config.toml
num_hidden_layers = 14
hidden_size = 256
num_attention_heads = 4
num_key_value_heads = 2
head_dim = 64
intermediate_size = 832
vocab_size = 2048
hidden_act = "swiglu"
norm = "rmsnorm"
norm_place = "pre"
norm_eps = 1e-05
positions = "rope"
rope_theta = 8930.0
rope_fraction = 1.0
qk_norm = false
attn_scale = 0.125
bias = "none"
tie_word_embeddings = false
parallel_block = false
init = "uniform"
init_std_qkv = 0.0408
init_std_o = 0.0507
init_std_up = 0.0584
init_std_down = 0.0584
optimizer = "muon_variant"
learning_rate = 0.00888
beta1 = 0.95
weight_decay = 0.0
lr_head = 0.0102
max_grad_norm = 1.0
warmup_steps = 200
schedule = "wsd"
decay_fraction = 1.0
decay_shape = "linear"
final_lr_fraction = 0.05
batch_tokens = 65536
max_seq_len = 1024
doc_mask = true
z_loss = 1e-05
train_tokens = 258400000
max_steps = 3943
dataset = "wikipedia_en"
MLP neurons of a small language model. Each row is named by its layer, matrix (gate and up: input weights) and neuron, and shows model dimensions 0-127. Each number is 128 + 24 x the weight over its row's rms, rounded and kept within 0 to 255. Numbers have three digits each. A neuron's up and down rows have the sign that makes its largest values positive.
After each neuron's rows, "fires after" lists the tokens most often just before its 100 highest values on Wikipedia text that the model never trained on.

L4.gate360:134155143103111164182126110122126139135101095111124107095141145120094134160129120123121145106119118109143128119136125111168104139119124175129153150121121152114168125119141145164142148090145164128135139106121193134068172135151105130154138111104090132109116128166114103082097130114148097169147139133172140139103127119114085145155106096091083123153150157103169083128138149145116085109080
L4.up360:116143121078132160133137154170128101140125125126092079124156157157097148106141097104124116096114169118104101098126137121102094164139116112122154118135106161124112139118091077125161093091150133103119113105136155127105145145110106150196142147075133089095155105150113162107141109136129120122157096130122121109174127117166103112135087162151119132108083126152141132136068152097106096085109
fires after: "te", " Te", "c", "en", "n"

L11.gate443:151149141153126121128091125147115100141139138121125141119141139155139116103114082107119122118117124158136148159144104148093129106081068134070181096100129128126150128157132131120127133120110176164096115128101141155141154117153152129156132150153139116136116171095103102108148136135078158136123098132115127197098118140150123064138124153109101084116139155121143137105146080123099125091110
L11.up443:148171124147117174133140141146163141111114139106154102148134126124088163134156125102151120107175120137163132091122153119108122110181101138080145091130144119149091158121113139122099152126128172145140137199118143134150153134142149171118121176147141114119103108104098125158111119111130153117139137087139152111111118101155079093156149147122123090135139136176117133160152179115083124108115
fires after: " ", " d", "|", "d", "t"

L6.gate100:147147080130126086119116098102137144139114138159118143110089154142132181092149117112132095115159113116152110092140111139115154086141121146127133137113161094131123156164099130137125192148122084156118171167077087115116130099162148114158143163132152141150092127138141130124113175135169136114125117126140153140104120113084099146087122128114125087090113109129151103155173160106113119146150
L6.up100:164094162156139096119150159164108148136112170124124160115091139084144151147173133096098128087164106097089126157120119119168170150145123163137124119126107123136086130138119124124130157128184141146133140128097143115150151138147142119145170122101142143143127119178106134163159192156116173145097128095119145139095084144129144142136124177126109081138181144105083166148136143143135121120126
fires after: " ", ",", "n", "\n", "-"

L9.gate7:112150145163129135095145100120154102102144153135112147149119137189113158115132077136131115145113092115129081146155136161079137110106123137113122165116153164090102091134143122145122127112137100141149160165149131135131110086182128142112108075137136130118147150160188131140152131111151102099127119072140077102123122123108139145118109078100121176163110167122099155113124143132162132090142
L9.up7:112166136115127163101129118101114108116132109136115145116154142140148096158123098149136144120116156148102131135144164152091076137114150117170108140123143138115143119146079126125171142164115137103160163127116112104138082121171141146134116067121104119097124128113101102161146173143165139152104102116109098131106096131180144157154108123117116126146080136163170137173095128127194137101118
fires after: " ", " at", " de", " as"

L6.gate653:101162123148109106110186144160105119151163102110085114086128154086114137080107148134131158138090109120132106105138109178103157090129155170168145141149104121167122080162135106102130120136114141136177164115082083147142133123128124106154095121107146127125131127100156180163123127126175102144112130173110098089133138130102125137170116176123139138089131147136143131073120111092171143095116
L6.up653:120157151129126076133130085124148136108166111139126105111108106165124146148082151128171140113070098124084111083148127146123122053130138130167133114134116165185099162164080115111170117160121136153153136157107138156108121119111082101158127123123138140088169138120123149130139176131104106119145143115102127117123118144100092103136065137167121122125177121110108134160172121137130130104156
fires after: "\n"

L10.gate238:098133096153131160116137094125106126095105111141154109117167109127100175140182125102141173136118133132117147168099198148080156148172092129126120126148151150170121103109162114089130138152120087147112133106109120144129115095106156165111115114125105068141122157098116142161140113100131156160132143104112128107105158122150105143156131097154154131125125154132117150102118155110153104100133
L10.up238:136104148142116156100120144174093139126166107116106135189100172149161101162110154114153105114126139124130146131162092156079146142119144115166149132117142082107144126132155144139169137125099123160141145154112152104086124154131186086169114120140126164137115117144129146150126134114125156158130151120091161143133134084087100155136114131127171108126145124109103146118088176112107156127149
fires after: " ", "c", "le", "al", "\n"

L4.gate470:126139153154162143117152128082151135175104129146119088150092133130119116072111117119117118154118104131159093099082126150100145092117108146144150140125103095140116079175119112120155096134062100148127187102125106146154124135154125114137125115118142127147161114152142161094111127130147153159164148117129126115144173094124127123132130117115162123127096116150118117160140144120126137086103
L4.up470:160104144094156082147116142108150119150114112122102100126103094141100097116140152113141107118136129115136141082136104155122066127100137171143130088145118158156118119139127112131124112152091086134147155112118150122188152133125092147141106135142128147116135153175108151116160137132151115113093104088083097067113139132116127144140096135132139137133146103163124107117142133116166145134160
fires after: "\n", " to", "it", " or"

L7.gate219:139092177126130130169124094120081169096126125086075117127126148126149151091140162116119093145163110117122108100089109132103125108119135114116129107133098126127126133109103108116095161173129115134125124155142138123113120087138101097150128116137130115170147128090088118082130133106117105125162160106085100167144147084104115156138114144091128147121137106172137157095093083131120145166103
L7.up219:152066171152105165114109084151123141110157115112114164129146132134134166117136129108126103143185130119098128119102083183135114128100170135148115142156124128100107123114131114100147155159127141135137126133140124105173151134111127085171128110121164112109159129162117107138089161133111137105150104147112131120119145130180125126141126152110120161110154095111152177083125148111130185169138
fires after: "\n", " 2022"

L11.gate157:133142124141138158127123147123156122153152128091124139121148134131148141137109143116096078125168125140117136137099142122111118120132100073107133150068134159147118118132140133126110106121154083151120156120139125147138139150139076187105132114097107091139120169119123146137149171128113144112141130156090126190152101134113130148108132101136122123129123138141142158132150105106116083168118
L11.up157:158112126120128156074146163160157136124092111133158123100161144115106136153156125139078101144140149155138146107119138126075097114133123101131126116175101144100130140114123113133078101086107125119107123142119137124147126116112072133079091158121131099146134161098142176099127154114103149097135078110118157141120148152101133123163132138113121175092131122131113125106164128124077125116111
fires after: " |", " c", " /", " g", "N", "s"

L10.gate339:164097127147118192117138126127108122148103141136152138158095135129092188121168101147120105120153124103139141096134124112128119149137122139104098148117122142157100129120128118136114170109127135151109166098113115096150118116095117131164142134116161134165111163122146131111143109133126160117124153123124120085110126122180117144116138107094123126105065094140146082100138112100129157132094
L10.up339:131132147131142096113099160142066174142090106089191076131157115131137130150140127138132109136130124100130160178099108081131140110136128135129144120148092117121143095118138119124125124122134127106151134134150138089149186109144115161138143167135174165121127142119156140120122176136133132106130101069117121139133177148172133092135144120193147076152126153108153139153132110107090142132086
fires after: " ", " a", "-", " was", " he"

L7.gate820:120129121150120104159122129160104098053151121148108118129145106118115152074107105130118157134125141138134130150159118116131137151149140079149130125111138099119127123098155066157100138133167129147150165123078104149173142145182109121166108126121071150109088137124127165090137135125125093175156127154100139117198141138153141120102147116182175169143134172101130134112112098147123099134126
L7.up820:103174137138122149097132117080197094095146102180164138122150119151139139133140109159096136120138121159117117134082088161130162134138086070143105124078129111116150098134117104136141134139155079144128170152159128152121123172127087162096079163153120152128101162131112125106140155111138086122131127112081121151121157109102098123120129131117137117110160145144130134125146142121114130141104
fires after: " ", " from", "\n", " |", " 19"

L6.gate518:119156140109144094194133126133115143104090140129155130124102161129087130141121125127138145105118101127114150129150118090119119091117128116111133070176095090100114201129131140147143171132079145127135095111156098152090116121150102175130108124130133170155159104165125140135101145133142099131150131137159138128173135078113134134166126126108116150168116171099117142124053106157111131143148
L6.up518:104136135147151126135112149170106102114111132122135111084167137108120147123167167137156147118143131123130177114176158124115115121135131126135144120115094134147129105122158090173129130089153122098124136071165148154072165121158154109184159119104117131110169089136110096110085130091099115135090134171163103111134119091113137138196164150145165137101098130129119143145113132159144154163127
fires after: " ", "en", "---|---|---|---|", "di", "n"

L6.gate72:100149101105103176120173134098121151135160101175117136125148108120098096114159110134098153140109141135167119080088147110143137155184133124133095099159102094142088141135179109129121134143137090173123142127154129138151122116142157153121121130136105141162114138101159142140120146109108149203169156092103129134128149141129127108112113131110090110115133178145146173168121145136140128129122
L6.up72:150165118155099142141158140122168147089139117127145116140137110122164189163128097152103114072148134126141128148104088145127139134125129110117177108119124139140135142130146143151138151126161128143155135119152117139193181121170113130154172114116138126129163121167128144141162150097113164136161121098124137124108131161112117109143084152170173125080137177137111131147131126126167128127102
fires after: "\n", " ", " |", "-"

L7.gate98:119147080135070128142119098195118129120094164113172139104112108138106150101151170155137116082122068120178122106125107140138154148102139139127130108137101098177097109132148140128105127152123145128143140138132118112106133097108149122120168146158113155189140157103141108113126142148099125141109110115141123144146169133128112144156108117132121113159151137198130137154132127120124152122165
L7.up98:124115068180126114146106169142159148133099109154094109084151130074156127133177150092111131108142101150143126084072136109146150132118094146123159166180139183123114156172082119144143158133154163132138109156090107103099146143143149140087163143120129106090099143123137134084071138109144149140170136127131105101130140162119148143132152093104133113116113162126147086157137149147154108124124
fires after: "\n", " re", " ", " a", " su"

L2.gate626:059124131146124084138158151139117110172110141128133087097129143136095130131126094159085120147098127117135075146128184183129161068140149144153106133141102130149134156146127102103120125130133137093109114108130084134146133147130142138102079127097130145081135142119144111110141139126100156118124147138130126181135148097119142116146097096133112086119097125122105112091113128137148115110163
L2.up626:161130140173133085133146107151139113136131125126119134150139135082133082116105142122105091121136135092151108146114129117094140100140121123146114103142111135136147131175132137056117128108117115144113141110113174092157106112142139120083127112127125090123108129151135185081136144143112120154090077126132105155119092171095115144103118092142122100148130161086160122109092147128104147106127
fires after: " ", " E", "==", " O", " V", " he"

L2.gate603:161113117138125095138144123087114125130144114107110096162132137148130171115113127122107141130106127156108095147111153122187105084137093199198141099154148132135104099096140055146114120136130066091173122172135118132119130175108160112142102124138078094109148124126098157064115145117110163122156128127127100125143100127087121123151161161128152141134130136140164093165110129181108092129140
L2.up603:143094121133134111108121121109163115158099096119087162112129104185154105147180065130128073153119141110101145103117141104141151110147133129146091135116163164153132173146149112123118130128145121102135107125135129127084093132152169132140107122106167136131104112138070125172127126127140131106101148126101134115175107147122083145133137103099100129098129117166117068126135106130136144121140
fires after: "\n", "year", "ge"

L4.gate668:095161142105135132133138119175112123111096136117162139085164117155129130130129123139136190104192123109174121136122126114163151126096118121109133145120113183137150133153096139137128179122098121170141135139142082146115119108123098090139078120125130143112132118158139150139165175146146149080083087161126133137088144135171110127117188112132134103105119135121139147128119138131119172113171
L4.up668:126172117115077132171129141174154120122114058122179093151121083107127102149167105132148147128142100139098134155138118132105147115136137101143123111134129167123173152133081099134127178142182109108130114131100165147160116150135151129141160166091156125076152124122095148097126133088136098106151106124131097131150164126122125097113174127091144116131140152138132114135129134089114145132155
fires after: "C", " co", " re", " ", " con"

L9.gate254:118102135154117136113150153121144134157128099135157151131142129115176131117137138117105144129160147159128115163122130166141138164133142139137127118139129176125147145197134088110108106163134121141080121108152113161080110074137125158120183128144103065108115132087173117160139140135166127095144136147114102135121099136126098127121118136117153133076120151148111139162123170117079102125082
L9.up254:112120176155152143126161152156172085133161126112168095130132135120106139121122142147107155160113116139122131133114116155113130081154143141137108141120066157122139154128134163131085127109138140117126105107099136103148132115130163119118194129121111116125139107088093145114101162091089152182116119122146151110145095084129167140138117112101144155104125140135125084115126138162078157096133
fires after: " G", " g", "\n", "ir", "s"

L7.gate339:133114184149088158099135103139122143112133130093112136130126144120161102132118114111145180133110136127125085077095127116096125102128176160131132115148113095140092150107079136094122123139114090130136135148142120133118149135160104110138165122136140150126144138128133095104112130134120145144193121119128136111136147139148109121116117126074126105142155152154112123176120079097143112095110
L7.up339:119113130141126088093172088125149116143146143144099137157128146141120110111146109119124096127142086127114144105138114172131109098122113129159152141145132141125139178151140058130105127163137124112188120106140125106101111088148137112111098135126140108116129094125111112164141180110081093121157108122113114152113139123105124137088139143127167123134136089156143110131123109127154133121171
fires after: "\n"

L2.gate132:115133087094154115118179178168139113196109121130148124129114154134115102149126096170098098121124131145138112178142120134144137132166123111122156105122110131171156093095153100133090169126129132159133101094095159134117112143159117110133102139109123136113126168107088149130116139088100142129164173111132149169157103158119113126137112116142133122092160142149157147121078162128103113156151
L2.up132:092128149089127120153112139150137157140124119142123143150115120131104103156139128150043117127101146144125105128090154108110144151124094140174121094130127138122156133119151063129117174146078149127148151116122146175146119123133114119141133101116141130121134122119080150059149140146162103119138112129111109090147115123175151125102127081136159121151144152158199131131145152118134136134113
fires after: " W", " V", "-", " f", " F", " "

L7.gate623:130162132156132115129118130125154130140118137142172154082129148112071142121143080112120123148086141126131095127116140122152142100098079147090160052092124132138169121110172119125105142161104160151124128155109134110164123127127169117141140125100123112131129115135143109163105124119148075104148110142136116173116176084123166174180148118111145103169118154129109140127144120136132116111116
L7.up623:152092154139113120128145099130196122121102123134065123151126110183125157147144150136112146078146116129183164140130131143141131123135085165136086148123106130120093144103097156108102134149127140139144112157152112131131150107131121134148143139162138135149119094107117112114150097150124141134114146095108120157158111116127115126152107082099100112168148135114150150195151101083128149104125
fires after: " b", " d", "b", "d", "er", " D"